From a checkpoint of a small transformer trained on Wikipedia.
Architecture: rotary positions, attention and MLP in parallel.
Training: 766M tokens, 11684 steps.
MLP neurons of a small language model. Each row is named by its layer, matrix (up: input weights; down: output weights) and neuron, and shows model dimensions 128-383. Each number is 500 + 40 x the weight over its row's rms, rounded and kept within 0 to 999. Numbers have three digits each.
After each neuron's rows, "fires before" lists the tokens most often just after its 100 highest values on Wikipedia text that the model never trained on. A number after a token or word is its count.

L7.up1410:481483507463532519486427539521508490526453551505450541503482560465534608478556498462504458523428502440538458498539502516568459545439432489434467515483495440437510483483478539454508461548514538514529505542547519479441503453500532484469507463446504452502487478494513467506572523464634503468518471494504448521559461457529519584520486478510536496491506479478508498461492574498477475479503468530496558472442485569456495505542445460477518598414430531526431513400551533504540522503456489517511466524503493425522506469520539520513509489482509524539561457453532510442517569433434590526586431472536420517509498519542538448552526419532490419505565504493508495487497525499536473480537496544422561518538544534509569405493449471476454565497504499432494504496498490451523488558456434
L7.down1410:516486407479407479501556484461489454543466482581486446513534501523574553420473472503513544497511495516505502506497472487548442523552535479463459465446377487525510508479460500510512485524510535509486501471542438485533538546513508517498531463561501601517448504515488499538513500457538429531553545480542458507574513533512513487455469508448487456498467577518505533486607538540444484464520445500552501526479519559502460559411499513518473539504474470503478549525560501473511462516477511482563450493486503453470467522522480507568512576555499438456582570505516527492463578526538468509491465497479471567522577469478510453493575540523422457480565574559516475492552519591540480477481493474376469524529479500523515551488533480467577516492481529519534535503460508521561495528538477
fires before: " |" 46, "ve" 11, "s" 4, "\n" 4, "mar" 4

L7.up1124:509474492522470547499547459486479463473479464541491492531572450476485444494483494488493523535500590519454510525545584533583599455618461543515478471499504468477480516488491541504571515495563451485497524435497419465560442490487449569488481522514456419501509450549443467459442571549494419507463441479580514478476466521543525417476471483502490474547475429465442524499496490512511445447439479569486457515440509433530515452507584518536498521470518518532500421392504494627449520518433553483410562563582518484544472475496483455460512500478529548477548546465504423535549402495527493588462469524451563448457501562401503485462488528471507521535550521498502517443514485464466545450485496447424480481502514562419535519498527519494492477558489444488522546530474497541533414519482511
L7.down1124:514493599500418504515476528545524463484495484405522503513455490405484546484520441519480576537530471467553579450475506537503487517532455486526467472543528532503546483480482503400467500489474526444480475461493512443497513500513491519476510481495485517502516532516471465506468436472542406442489540557525479419533546486513488487429493463460482587522508475491480471447572484563517484505528542511469477540551468572541469474523504394473420523536545470531533511436487505501535488509528508440554508489501506540540477461507500440481531528526520492493504563425516436474564475488536466451500489482528450484525466548489516449570557560629533525508521714492438546479521434520476506554514517473555523541496562459478468523471468558496462442466496471442468526533481523498496480443478510
fires before: " |" 89

L7.up891:482591493514498551553463476576440614498528477477547469546524540503511488457509509525527519505535497502455527488469509540531502444450421507494545424532504503528525557477522503503472484534537505542504584575512517512463495466466536476522520527571480438571539470448596500458461457539532490487470518517552411596483458575541468486478525453497510510504538484555461552443490499586427503478470488465488535519502460463508489481498513457424452537468502493499467418447546542469474586611503485519508519497494496484528539494495492508503527570460468508464507438451478558538524466512483421486491520445523520492527485555482502522505489506469483515484496503623562492540544459464489452583592485479547479539457539499474518526474503503560442541467554507437561507528521469587475496513486569
L7.down891:493524497497501507564514541491480481525513498517584511441510486506515574472515537497530536532530501459475518518504478511546522497479479528499538485412555528516508489542529490523517510455540538541505548501493509512508546483542517488447495501477479469545513537496505502481493510519460485458521458532481444503526461503482474550520479488536492534523430522499489509510486516527462550491493500479530453543502534523505507447493495472478447554498512526534481443497517505472503546493509483501513558465517524448512506551454488490504457495495464509504494471526531524494511481509454489465503479478514485453537549511481462506472528522471548531501494000506487452507483486508477475484481523513561522550493474543486509498476466542514434466491519476567501537527504503503510478527481496
fires before: "\n" 70, "|" 25

L7.up729:446518448475518560551512522443484500543549461476463467505500514512529511570538488441490503507400496433439567563445508454457545495434552518481473487495544510475459505483565492551540486430428473470480484601541459517456495462566536419520504524457476478531492522475536547481537501505521510533418566512487524551469504534511506535553530502511483476454529501511559467501457517490535470470498446520521491525495513515536470464453570535489554414494499506440524489471522493521492531466535533470537550511570466516548483558472501515556465482525542559521508503557468536491514478490511514472574508473554528486468489524417514556496546474469491450498609500521493493467502538577418506514506544470499535552501566552459551533452552382579549414524533503551495511547534469471410559488501511
L7.down729:473497500524484444443513492541518448467532488515581514506555423436580470485491524499480540537511481477519483536471456453555535404516522570464523540588495461514447516530526505474565456442462457503500553470481497558483474549470512496431512501488575452482524532509470496383470525483535502531486541457536489535546544484442473566565514545445517501505402524469428532494507465544495570526511533500424548487399405485509489545560454537486521470555521473473538551505470546504563501507525496460497536481526498501532493489468495451595435441495526453515467455534479483439513497453548528475514523570469486487465521583539411518472555452464489539516556654530498528505573517514557498463472506480552579454543475550544486493539517482503468518509559460522484520532496495535527503457509421
fires before: " |" 35, " of" 5, " 1" 5, " zone" 4, " (" 4, " are" 4

L11.up1510:466557492487456479492532406410497455478484470569539459552543472483503496483477549512566487442586544517480457493564526478459507498535471558553485496531531425525524513487512577553549485526470466493455488513519459464506489516412454516481490496467454467494508469490525523439473541538523453471490404477533506482522449535482466478510508491445472529504491459494534551471539477437504472503511482521469463493544556495468510493529496554543466524490501546593446503448564452498479507524499489573446571513537516476500522480464446493521470553515419518511447426491444522468590486598500514475434532566440535452446504467543547460567429558514483492478471530508497437552464459420480591503446478500446563552592516514437506534503511534479413513498464454442458526563508556504548549513503522
L11.down1510:491514528497513529463562547469480475444493450451573589490540416550473498518522472431510498518442433550518496469517489478489449561470463526484430571492500510494534515418499541477502460465466530499532523535456467448517510457432505455498440469521509469480538523457532504471495558459486385517503530543496550562537415376515468425511385524504523503577509434504499553520515586559492514488506484531482496491520476474523474511554485477515559452458505483506447542517478455544616479477481482528540470501446498431492513552512436555544563477474502429503469501466479483453505456470554503524498450540528512498496474478528472518499503449504522518472504608475496458519522500490521518516488513502488567518436511520601461482447573494460510536524462426514476459545471530493504480439461542
fires before: " \"" 38, "." 13, " |" 6, " 9" 4, " 1" 4, " 5" 4

L2.up848:487552521474494556479571544483499466451445504555532542572486498494497464564515531481468479520447424531476525501543496549529485478531532546502562468496491495520502512456613440498533499420502488496497495517499454501505491467412492512472483505543473450575487479460533541497485513456486490502476449491507547542500504610451552487452603399487523456498522530438506527545478509541498422477531442536435489510494522534497492435430612529567526467534529526452440475476474486450493503443491519530526561491441464508500509446454522459492435475561443475519494498539513554563482551514472541482528495461489481493437481553462495511513552488510536535517450563490500454404448542501483571535486473543493437505564474549549527503447464546513471423464466458446470522524410527492458499463477552
L2.down848:507459498492492508451589476498470463513494402429505487502460544438599507485463542482527443531561527446492521559552454439412508563489546496483482531479450485481495430515486509505540549572445556518492555516477483539475489514572561455496516478494526493411484528516451547514519497464486496546450488461522480527493480458500513492505492507499530483444439486542534482480438458497501485460470586521501536487496493476532523542458442403420518566517465499542583513493549512454509471515457522483474497517520593525535461555513535531477435533435603487488490503438470494482425476511498507491482526515473600506509429448566526482511497496479477503476508471503510478480481443485491459532556458445570533459486475473491492487571511439441468504462467520522572468467496545492432484510496450
fires before: " |" 45, "," 11, " -" 8, "\n" 4, ":" 4

L7.up1255:491515507544480578471542535487534471563512497496489502566550503453552586508396529508538549579477478502475493521489473495443389496498547533561432490475535431512453492452503493505559492471496518578504541529486498524472455455498506481442393522461515521499582484515498531529516470465499531470546584398479498549496500480503476490493512468504519464442515486585492486492536535452501561547425471504394528515524449514474536484524525511494491516482495467516574535462492519456502553510508543434451478491424544456513514524554562484437588497523475539542575487530491485607469554403521487466474510478442446528491461554462459443490484440511527518519524495569482443451581481489553536483516463450471428513525581466505508500489553505535541460464561441437539460543601522454519526568477456
L7.down1255:500521499501470511511570483607554442448484506507547512455561509469542489518517567496457490538472522560483524471506477520542501483478509579509489491445429501435520441502546448438499496493464492565601531475575457488539436606458549512428553519520479536491533558471502440539498553536491514560446499480521390506503467454457446515520518491541471497555493468523481500474510468476388499554462505495373493519431491468500490538480478532510516486562561487486560471538537528519521526490507438541558491455528611444515478573545522550470409498596421464525542549569454489520550474528563503526483489467485449508426556523576476527519499473454508506559468429551489454425490520468484466471476486530426541533511455539508577468501556505489544475489462536546431524508555568537504576492526515
fires before: " of" 23, "==" 22, " ==" 4, " and" 4, " life" 4

L11.up1260:510538524515501461587457496439577532487521585580523520528442481520455529528494456492503582426530575512501515573443582500481564492477525472491537510472498496468495538453539517557490488526453543592475426537514540505520536430516487469434529499475512505506456490462494514484548481508518483514494457550508523482461444414477476435525464498535454489461477479477515466476533511527504385497507591481484505501488456465559505420460545451554449511465490515520468514570414479482497535513527595572526511470459573412549512479524505548490508467519580441456554450429533520449512491544467604532501475498482499443472536505539499539547532494507525455445516518506459469508508516484568505492498545454481499433528480507466513486473510522503509485497472479489513557482484537430469489516582468
L11.down1260:515527531507423441507472492403509569538520428479543553524498449505509496505478508489519529535551550422413467478519554547480571513526453463531496527517485543483383536512513492494514511510536495540504512480462478481470500557413434477495506485474520474525538487455488557459536489557517512527539433483456507504481470591400477575503449515508505571558457433471500539555547596453524486508516529436513587513552460512542481543524527564555494527537487517488495535465519524453491539481467451531518466540479559477472438480506538511535547493530474471451453470474488493493539462458519479540452482519485459492545486483500469512547522473468450502500496513538557538463483598467533471427489510501557484514476521512484551499535529529459422525481379482491460455534567490491499529519495446
fires before: " |" 57, "." 6, " 2" 5

L11.up1452:540549608375483485425463526472510550508460482526520465512429432438426491536527532527486521494529456522515541562561457475471483486484523495523510537501533582530455465485537495496564539458502551551520432518469454483478531497497553467552534502478493499535522412499527497446516532552443490590579476536517552480491491461499493529505532473521480465439521461486495553547504494515469552485503410481525458601487460505494509442439583493438460504482447507485452569527457565487528529544541509467451492520515500508501439504425441505482508458460468571499435458566523515527505541372441506473446556468578542490514485427418549517500506519519551418451471491506471442453525462485548484494550458506458471538515495457472477434563477512497485495579569483497567533474586508536505531525544508
L11.down1452:516511460526471475466525452471524489509470582523478447448538449458545502519457506470449484445554450508466557493448515467448549494522454518440410577569498503494509477495536454579543530527587511452511473530507484490528591450530441522569482501455539584483448530467478448618520500494535488506509479490480495618500475540494451461535521455503491444481495518575543505440531537513514500475536496505472447531426530492494444533533522494545498498497512488466535503496537524560456501518439471554491480467533514481453540455421458494502491499514481501509478538515522471453453489504551539538498492515504521513493486490553503509499578531495533501529508305468473523534530484487502517490454499464497469495485552480542431521523569477469521565573486496408495483469503485451447486462474563
fires before: "\n" 100

L11.up205:552489518535439550429521535484515474561558499475417530473506435478472416566463382545498479425475470477410462495472537536467530529537499486437522473491411501454516543530494487470502454515467482517512503542565449475472565503492519531514586536486473556534542549486519426451543481564493495510510499466504497459522476561464503529569457515544510459551512495536541499541483460507434518556478494452543470539560478447479542396477490531547549576442435560428477477491459509496583479609459496476493492446390527482472484470435533475544514506510454460484465465524545440444531522543475569466445550490474502503511446468475540473521513519529546420543447545535446416516558421519514511577505483468456521483527531517585469521594572504513470467478502468522453498507484516437467500551522480
L11.down205:592450457532509522447447585582486515601464559476500544478497504524469446465550475531499505574513514438479503480530481496472517515556457530464612536487457436486546440453429491563536520553490443442519455416473497505467466550506573504425496448520481477489490554486522528450543506562487529556487443497495470462491496413523562553533479490510544518521516457460495522460474465508523601510475506494465517503521502480500472547482539605530497530507493448439555451499534479444600546466536557450463509446464505467514556481473526482515476529505438515483509489450534495537526479529535500513451495533426578506551490502474526442466488509526526504561502467503514424417498469473502533573498498569500491445482572510515508539498500471521534438516581560451455548508469520496435495529469438
fires before: "|" 44, "==" 6, " English" 4

L7.up120:535500483473479520472468484445465505478523518519456565551461553457526486469482523487465469469562500538518543482495478481505419490499497430530523467495528535518483501569525470509555534483466491513458491505480501474516469484539495438510526522465524447518550489532581479458474459516503487512558474500406514480482475498497486523516535447513573515495474501535489462517508483501491528499466460431579497510515532577469493463591499506521551481486464443448490494488572529492484550541538450511483499459495547458587433470496528568516528494529512543518375547523546570429511469516501530431499443532546525466523531527452502401429476493523557563501512501545472441474504486468442473466512527470479496500470511545480526473572523535520481517567547445491525489434508476550565520505449497
L7.down120:442464472529520493468497514481506485529485515582494494516495503414512549451499494506481523552474500501526490525488466523506551517499541544466527503513503487500480545505495467466473429555429535466488487487522526519482544476524495470520453510512436542496491468526444466491481568540509488536527499508524518551523454539492536488538515546458438495510501505512502573515505471496527524487494465528523499465482455537479473502513480519527488489487526463511524482549514469485491500455509410517456538491499504514475542491486484475460523531534505442474549488508508475496518493455484533456509488492472474518463485447509497510514482476465546532470458000460515514519487526511526506450486470552483446421521511470472500534520484440551508529467508554518488564533500532585476528435485503
fires before: "\n" 84

L7.up708:500426493483521514483583449419500581538474532459499525553512472465486460501470533529522562546509532550489453486489556540523504474554494522545447465454423498475478496499530544508558485519548513459433527490479441483505503525465520496429529522526503465448487441520469490478496543523554512474463453474577539512513478544578491458538604435537520504453480447452480468517500544510539489557457429442446504540419509476495497457512590564514448482441498519463429427497491427526501521546540474488456565475560475517529508499480462530496524556463564452482509485440471500482546438562495547532542492514530498490476526524499474498506578521557499562575516482495506469429498505501503604508505429552425485432545474448479467534398550494487500492447524458497511514525499497450535460480483497
L7.down708:558550434450508462477514491485483498445491476418377551503485451480482491548498488576527505490446479514430464544553505493432471433510513534551475507441461486443527439425514547468439439496557536470523494571460501551518493470546456475474578537439520426430543534588503506505513459531490441461547540567512538526528422453496571544490554546485530496513551438460458452521492560527541525548522586500432507451499485494533558416540565503457476501538519513497484507509532420524540545528414485512496430473459532494489498523510504527495496544425634489519501453463478460442471421456529555547477472440440549491498530470431504460532535469484517507487503514469493489547464461486498552519417496569498558530523548476579531545501503519527532492476486486470514520534467518415462421465506438
fires before: " |" 70, "." 4

L2.up322:493573507565527537532459418460422471544507469531496460541516500449503473498540469606497511471488455620490539546508553519473552499458523497560555484522526470616584491456456456532507425521524483485519481499513558552489464497467462467491544491512532435456499452537480476489480536476536471525542444486527476536509492489498494496560464525473492498563470485498525482545498477560487439471494527520439486475527455455456572400578531504524513558429492500512482469553589527473529567454554548486437483509505531497498496461548536477541512472513492526512472499472455562429549516564482464473465516498489504526489503535513539523482535555514462532495568468513448514510521522533502516508472529549567542597505511522458491483505505560501502432509498476434454463480576490471500510511535443
L2.down322:533537523489459475479412489467474535397502476582510515487454484502523475548456543531519448517538472533542533521477467399454542499522491464499632443563474532521522442457494448477510414488526537470503504501492540574467448558480422469531426523444547478449483548456471490558489558440558457508464486483578485493468495512552534568483472541475519461493548459511543514499497449545502486525509478463434581396543506429556490489524509573543518520518485545492481429497530479539501578538529526491459529473546448529537512535551561540483546584485461461423473424433488493513523461492520546550497525428477580448441510449482478417544488497548510494533555514440556484551538480521487528515428550522512516493547471467529505429536499489437435428498473558495439467499553491471463537448473523
fires before: " |" 61, " m" 7, "m" 4, " million" 4

L11.up1082:510547514407434498535486464529506534502391513454475542475391454496502496434438506545478429539564411511554540499500507460460503458462488466492472456532552500499475487558504465494501486528516550555432515523472448521584500438495553463467580516429527439555560460519532506443499533542548445518500410491469456464516483477513451480536536431567447479471539503473483497544473545546509590446499535467543491560477501565462466463476525534450456544441407504498476443433509461471458540513496476467449520445490510449492503514473447461547486481515491455543468493493513528481453430442481418463489525570476500445554496448501441458447517551488513490536502470520508432471490494497524494451527514547490427515397500458469500510566472499472521465582541460457536526454531519482495546527566504
L11.down1082:494513492469461474488455493536499512467482505518505543493502487470512540477472498496482506515493464531517520508464476520511509499462510494484488533501508503508470491505512500530521483511507488525511521490529471493518518451510502499506515540515484517560524510438488519513529479519534420526529521463479487500479518501513506577520515451534499491461517485515504537524539537545525506484499454538517476528488499522489510477485534465538484505454450486519488517479481495490535503492515474498479511563493502465514495550498502538531510497476487540546466489475550464514492459476533495464450525529464488471534523506497470481492468515519489498495481000504509482534485461501506462510493491507537557526470523458513523477524465493552501526509551464492520496491508481491506502531500502
fires before: "\n" 100

L7.up1225:488517534598470512451454436507477601467480519501448467482464578484526461511472486556491496468475437343562445578477555485465593560533479504502526482513508509493534525555473505518487493502450493443579519528567425487505428573382471464538495503485591595535468510490483582529502513574561493585485511492478512506462518498487522526526479453499437533549514528483494470503484510584491519455479553575521546543511460557600559534523587565553537514486518546475518551478495490540494555522484499497537488508538541565517523493509486425514453470471490498509474525579540549512454561527492502476468523557551486546467483505516586501540503491472519449507490512475419496536431394501508484512485623491488501457489489536457521459497525432449503456485530496523489489513505516577515512468476564
L7.down1225:569476516472511532536457519498492520487563487448531491477515509523489478470566464530497437514630516545449577492491438547521469509482500523446486573489499448537558527477564468563473457473445518527529506551506538480516476471547457541478500501543517432441539543486524479471419577470486431559520509525464465481534568505488383490447487488428466476485510486541508466530486451473521456480524519461476517446525519482494485395517430469544555477519534520487505494511522538472513469510520459509495485521474470441564550510566527511417443556509472476432484495542407572562468467490486459522547491463437439418532511481523481497558496499541479514547499622504482499481528555528475523512490502532604502652389535450454483479540472478552472506504473492538488558479578510479470510517539465
fires before: " |" 56, "." 5, "," 4

L7.up863:478551529496520480472486474448523481509522464491513514532524506544506476486489545583475474489445491493478589566444524514451472425443543498512462528431474484504536602485504519543468556482494535530413540512522494516490493532412550484553468499516412496547558537516545431509529495561501502469518534420472543560493489495521459472497514481467456461554496468536551532481463521432458498481498543410508486534529444453507450531488622518478481523442507477482469521464524478508481495442496539466539466551478532453492494474497532481460519465516501489503570540469479455492502470393415459487472485503531423536533508496460524490467529394532504480440488501498550488455552451543472568494511507470535478461505540463479479514460541416564428453542528450578526428503497557531504479535494476
L7.down863:484455541496470440456524526535506506525479451550532519503531520545483562554442567496518550501498564489534519568545569570505509482565535498509410437527487428530487481544479470551514459529461517528565492468420528505466545564503516538499475484392500422476477473446496505506566527482475515556533547467499480475436501496417495483465505619532470437515513545510528545572513488471465510498464484507523485464551555408522538472575520485513522432490467528502555469542554487541586478515497489451447529491499456487458542455520414522481506528481449552471525525500511487453630491532491476517458486533446507550492490513596458440462545456512502422440491563507466471480480494479493556471482498562516462449473471548496538520531484530515503499419496457477504513545430495494524503551518513
fires before: " of" 51, "s" 4

L11.up316:535550478484565589570545552536444517528530498458482511452468486436568402477525480463478596517506544497476504477481489528547561501440418523472471488500485516522516543440450476512452426478450490445508486541503528467550537475494463568450548469542478477505454574538521509512543520488551537487468479503548509522505519551547504451486535462493415528454498539482558434520553512522451477473500569589451452532532441523483469507456559489462485522566519426384482465485518576510556503545474514499555474513448489458553504506509456551529490513481488487428452512548586509483507521523523491415535519582456493476452519524524509478558469510486450532523537519492426520531522558460530514448556502438433509541467517500478489494491500531518526473520448611534501545473526505528488438383526507
L11.down316:490473485540495496482506494447461528540501572503456544475497518472485532460526441474503538550519504479529514448531457501529501538522520478496535530408461572462497527524548485541450441506513509444466495491561545477448526530504416505401551442518498577456501490463463476552512465458533453534514511475460494449501530503520470524542496494479482497522478431515581529481563492409529500572562459512555494518492514537460472527494528575539502491486504483519509437503517530391544523519561486501569457527488495494507516543510497469473435503516442431499535433533448510470525503540523523493562486558444519541501560533524511444508564579413507504483446515525487459515519510561501479528502585470475475537424426478518537536540477525524518503491442522463412541614458468449482489493488453
fires before: " |" 53, " 9" 4, "–25" 4

L7.up996:458536512488470554520381471433515544484546436485514491549470498533531524496554539448568511521476501559432557534465512545537508431450527500484534515470555455498509465536471530491476546470503548515460432531504399485514547526521514517555455463515547436449526447539479470450468479455535413505496537514478467484499433513460490510432474475531531534455487522484483473546424502605400539486544558495505464562526542533514516479481477496439495491455461521440443460462479440460524496521535463508427493445520575507496499561472500553487422532536452458539511468499497525489485537523531447519473520519526506465523449562442497430501453498480440528436530484477576489545526437543481501464503494480502479556458508565485463510555475535424572541508451527480521530529468522568469571540509458
L7.down996:489526491527448451476497446534423535478552477481542542447467491574497528563442488530476475482526507478539532465552489487523478550501565511542506494488492505533518543586496508539499494542521487496469475493534451472525428504579534525415488497462492492511516508534491573500510530476531503457512437502467480487517535497501488496492473441544479518468544499456467464496539531518529556526429507531503539501480518553489485468507505474537499539443465490524462529477505417529513484509541466496506526571529471463512485491548456516539499501462518489520468472430540513512469495503575503411506466548496557425592528452541525474464523475487574487484470024504448549510482480454510495521459542470474471488427465508459534484511471512512535496535547458477499503536484523467528600505505492
fires before: "\n" 100

L2.up1306:522546568547497516499479494494565534472485505512536554583505450523451553437501494550461514483481457465478497478530541526505551545478499531555491489494472539501523515505537469452513558560578490457476466606458506481478476526524493385423524473520490454502569580475492504557531460546495512532514497501458506538545533578477504549488462496547538499511552531529567486481437457526473543442473485567546602519491517496487500521519497507460529533483542524525538499433561469465513523563517510536552455542477493520472534509463492514519443503549515507416507440481504548504511520528454466524499502493516548551504497482512463557469478535498560502536521480505413466549511495529562501507472520493563480508468457600442505441464418457506420482516425523512497577467506482546458475487510551
L2.down1306:577525525511532542502475484388455521456445478471465486476533530433482485549504530468535504559521516447518530478501525526437532474457455462451535443536416519504508437554476519510463465535523488481523457487551540550509463527442572506564488499452522530476434490441489484474552556438472476478485506507588515452449486494575577513562487549539463478486502522536509517489543562522522469492492478489527470528463521453559459486495460557529453553540480481476544451522465489517479517496571481473468439502504476508506448477531511513436533498490482561474449573496490520497486480476523520482481522477464569552481389461499468494521448493503420513556537459471577450531481498505494390451534504500492480382540481460547513526543512509495491437485570480484472393555489530529531552482473441
fires before: " |" 47, "–2" 4

L11.up1209:512564459525455437531531488459492549539573563469493515486458509513558447431582437548501551468487538444503516562488412536502531593439470498541532556506489507549547490451489503525547551436498467512483445524504483500470568529498481492501524546566504475506525469509537499520520479491514424474487459504482562498510464552436511509545451494482552513475505482534497531534487459483565506481563490531484459423584499498510464485414530531511501522451501447478503445493476432530502534472594419474493473489588513500501524508503509482420534479511527458426537488461508425485554516469500487496479481541554401541488506541449487580509523478495525465525474497494493562544492489511423494532522509511501502413498497555550492515496477515487522532495525484507487479576479575494538502446503445
L11.down1209:462527525528509497434511517472483526535534479483471502511518494533516506486519528498460493493486506532593516510542509489520496499479533457492493523506556507483534448537622466447495511424503494526424491499560469502387535475450442544455517433482529498440504491533562507456469424479475473505451515562472508471497521488466477507461506487538502614531506497579541518506442428493460520485550462483505511433451474441506531492486526457563542504420518507544496486481508485455480500443522437524488595488498522475462475473417459477444509481470510534508545559537552485579567476476455451513538450490517485471554502439481495472479527543475526524458493505501518538458498417512476543460502485537481508554542542510504505517562459483457563515457528471485526441517507518468518427447578483
fires before: " |" 30, "." 15, ":" 13, " " 5, "s" 4

L2.up401:533560485489524459490612471522461549536484584466512409504540550564478504554512463477478525532532457516490496541508475475436486498478498459545526566463523470479542550506484526446475494520472494513420476520503461519525507438480489529457554462578490525460496470503522510432511535488557547477485494467515481499501508484429505536511471490531540464483487502531596512493587492544481478486493455475502501505513470508452515456510590431519502530486515511491524524480544521505503492545490433503494499547506577543512463458500494546513505500528516545504473464441478558503473532500525549525486513422466464401473489529530540467491498458489425510486555549617386490518432494503458536527501514443456453534553464527430539463631430476504516497460480566452528519463488489475496522464532485
L2.down401:429472451485517529463547557495441490458508518491530479556588504548518512490558553599478542549556424474560566519504473518461465515510527527526465464545503457528530547511525471508442476485516565492437573442509430583471474570448419555577514473503553490425505477422497508447476505464512438523487509431450513536569511479491493541471514458535511432496485520514530544489547512513484491521476497490477497553511487509474470457504451498569502491523462485498509520489489421466570420550483455536480478523540509563538545474513538549508522526536484495500514476476520464482484530508496569440457518465450544430476488350560514469550496425468482512520509516529442461536505387486496511493465521563492519505541474492520488504568466480493509550523566505477501522541476452520481471485487532
fires before: " |" 47, " 191" 4, "s" 4

L11.up97:540523538558471479536431448542506540529468453478449503553516517447487461455456479516500461481558491557480563543524507493505503474471492539523458484547520496465439535535517481542496499470491540479470518577521449581520499509528565423464519575471459513467485469489533540442541547504580468521484441492433442437462500523469481538532489422510486527459512556460494522515513556551446548426472540533509524596437518518427480474491472471570448514445460524490447504377509508415464523560545497482478541495429554464559484543526456494471463491505466456483452500445530520487515537513540490501473415542480520492486487444496453452480525518541507543534448475531521406568496515467491513505546541521509507544400550503490519585582463470538477507482553478477521553513506564490552574550467495
L11.down97:571508446468491523552529544521538572571517606500522488524451490500482553515584509520534509502591491499466518536403481442497510482487473503471537445446528544407485437532496535442489566551520479490475515483488530468522534509478537540513481472510516423456491506473508450467501526480503472406467473487549487514494453499539527470468494487481511524504453493544489458560473502527515494517480531458466473477480497548490438488502492518472499443469522411535535467521496514576434396524484502531544505420575433448530525426503464497447522469462531496496448519545468483527478453537507530534476520455523500500487560474488504550468479543558424516565485114499434517497509425509544481498486476491476501442520481501533529428470464516546464504515495455526487474479476474494509475519565497
fires before: "\n" 100

L2.up865:488529574555487490407534512505446515505487524454495484498619496453479541490458503553495526405437495476438540540552489554458459491491530548538558475458526512463517524566503498487507584409507469456445525560419546444441498565405461539461555496467482495465481470475502515513506484475487507522482451420529519490562551483531532507487422439522633464530582539489610471502414478501500527480466533564484494434486446497532503508504478528493519524584474415526475497512554535457502553517429478488515447525454554485534462499485494512506555564475495540548573489485475523476514466522542512479580476461587531547461498482478537502544571558521523517485453451523527499504596513481531496496471515494506545474513560499498496471511484509469471507440476491505498472501509433549419522531502550
L2.down865:535556492528554467478457471406499458475509430506470544532468566526478499459529472459484472546511448584538494432552516398505513553473519489443572442546438408423516459533458521495492413505547527491474435513555436527533543534536543426473466454452541489527524513538476489485500625548525546491486540535552483472459562465513494517509509487435514530443499507444495551561528511537525398478447466539425519558511483433508580453480544554498496519536496477548508547424489423513498523475510497468526475521528487532419464551514491490521473461529472463530460459531490482460530496490504504538474475494541555559494507491525565425474429577531471539544528535457524537551521477425444542504514519488496524558501481522503472493599503428512514547531504484456463515506533547517438484460546556
fires before: " |" 45, " million" 6, " m" 4, " km" 4

L11.up261:539524530529515515563487603471503459550533587570429492500484447463539481467555470579481552464512509506519467524496500587512551526500529505519518506461505488432490593486533486494483477470506510501452538519475545509518495528513488502469438492502470364513551514491434509518506517502569466484509431562549404506485534480446518479474480502480546465474457515466477512520450513509511523576467499428496482478471480501486521479428521562512395607495495443496473518485494465459470504495542524514558525477453463424546457509443555467530578429582473514451507474551507463428550531595481469440504569511477573573551504559463491448460465507496432431528544471459430497589569492547480497502499518521458547452475495508524543429451538522461502489541516481493490566518488517492550501471521428
L11.down261:475517454542543593501555540500477445536527465523469508528507528486501568495567542502509436445545537495461481515513497469475491523502498538454436563513488560487488475505534540529493474419492487442536499474498535553555481554511495608461520480477488490531470531514545491523488542470487485490506560494497538512484474474538528549562476514465571495512519489506515467455455475509546493554527509460542503575557540546514537459460493450519447551443521417546526557510472378444470498473498469443476506439501520520498477512540486470511442582515514483449481477460478529498498491470570525510525505552462567553470477510502499459475492494452516612494498540528564495538476453581504518504483536568526478473413578482522574532512561569505565506483475420461539449529462498441582475450510476
fires before: "|" 47, " |" 23, "one" 5, " first" 4, "-" 4

L11.up1172:501519555480446464526452449533461551479414518453500533518454467465543521516438471538479428488576430556512550540572501434498540435477485477549479491532549498504492499561486447485473484468454547535475514521515456519568488458545539461485547504498489446594542449537585500502514546521544404524505438499451477477523480483478424513446513441557468512502534498488509494576499512506473584437406524467563463556475477553426476492502499522489431533440393483457465448440522467494437515542487470465501516439453500464476481520501441509574466514493488434535443510450552569492428445531509432480495497542495566431557495457483436485477536485541534526517487513518509433517490480495502465481514544504501433556423496457463470489537450578445517469568563444470567520464531543490460557538528505
L11.down1172:501515487489502513513484503521498507512503496498491487489512499506507514488450495508521507513520467514512493496471475521487499491503501479490506513529485476507504494533506486478519533493491494508486498507483443499506503503483519501485525505498503495492538495512509506498505492525505496473501492493493492526509489487514507516508505502499491512512522515506508503479487516511455511514491500484519492506462507507518473460509493499480509516510498507490504505476527473500508499508498517497508501500496488494501496506522483504527502515474513513509505478489508507508528485514511482506498515504486501492534510525471507486480513507501536522502484000511506481515492509499480515524508520493528502488471491502495493512490494499493485490486495496507504496513513539493519516507488502
fires before: "\n" 100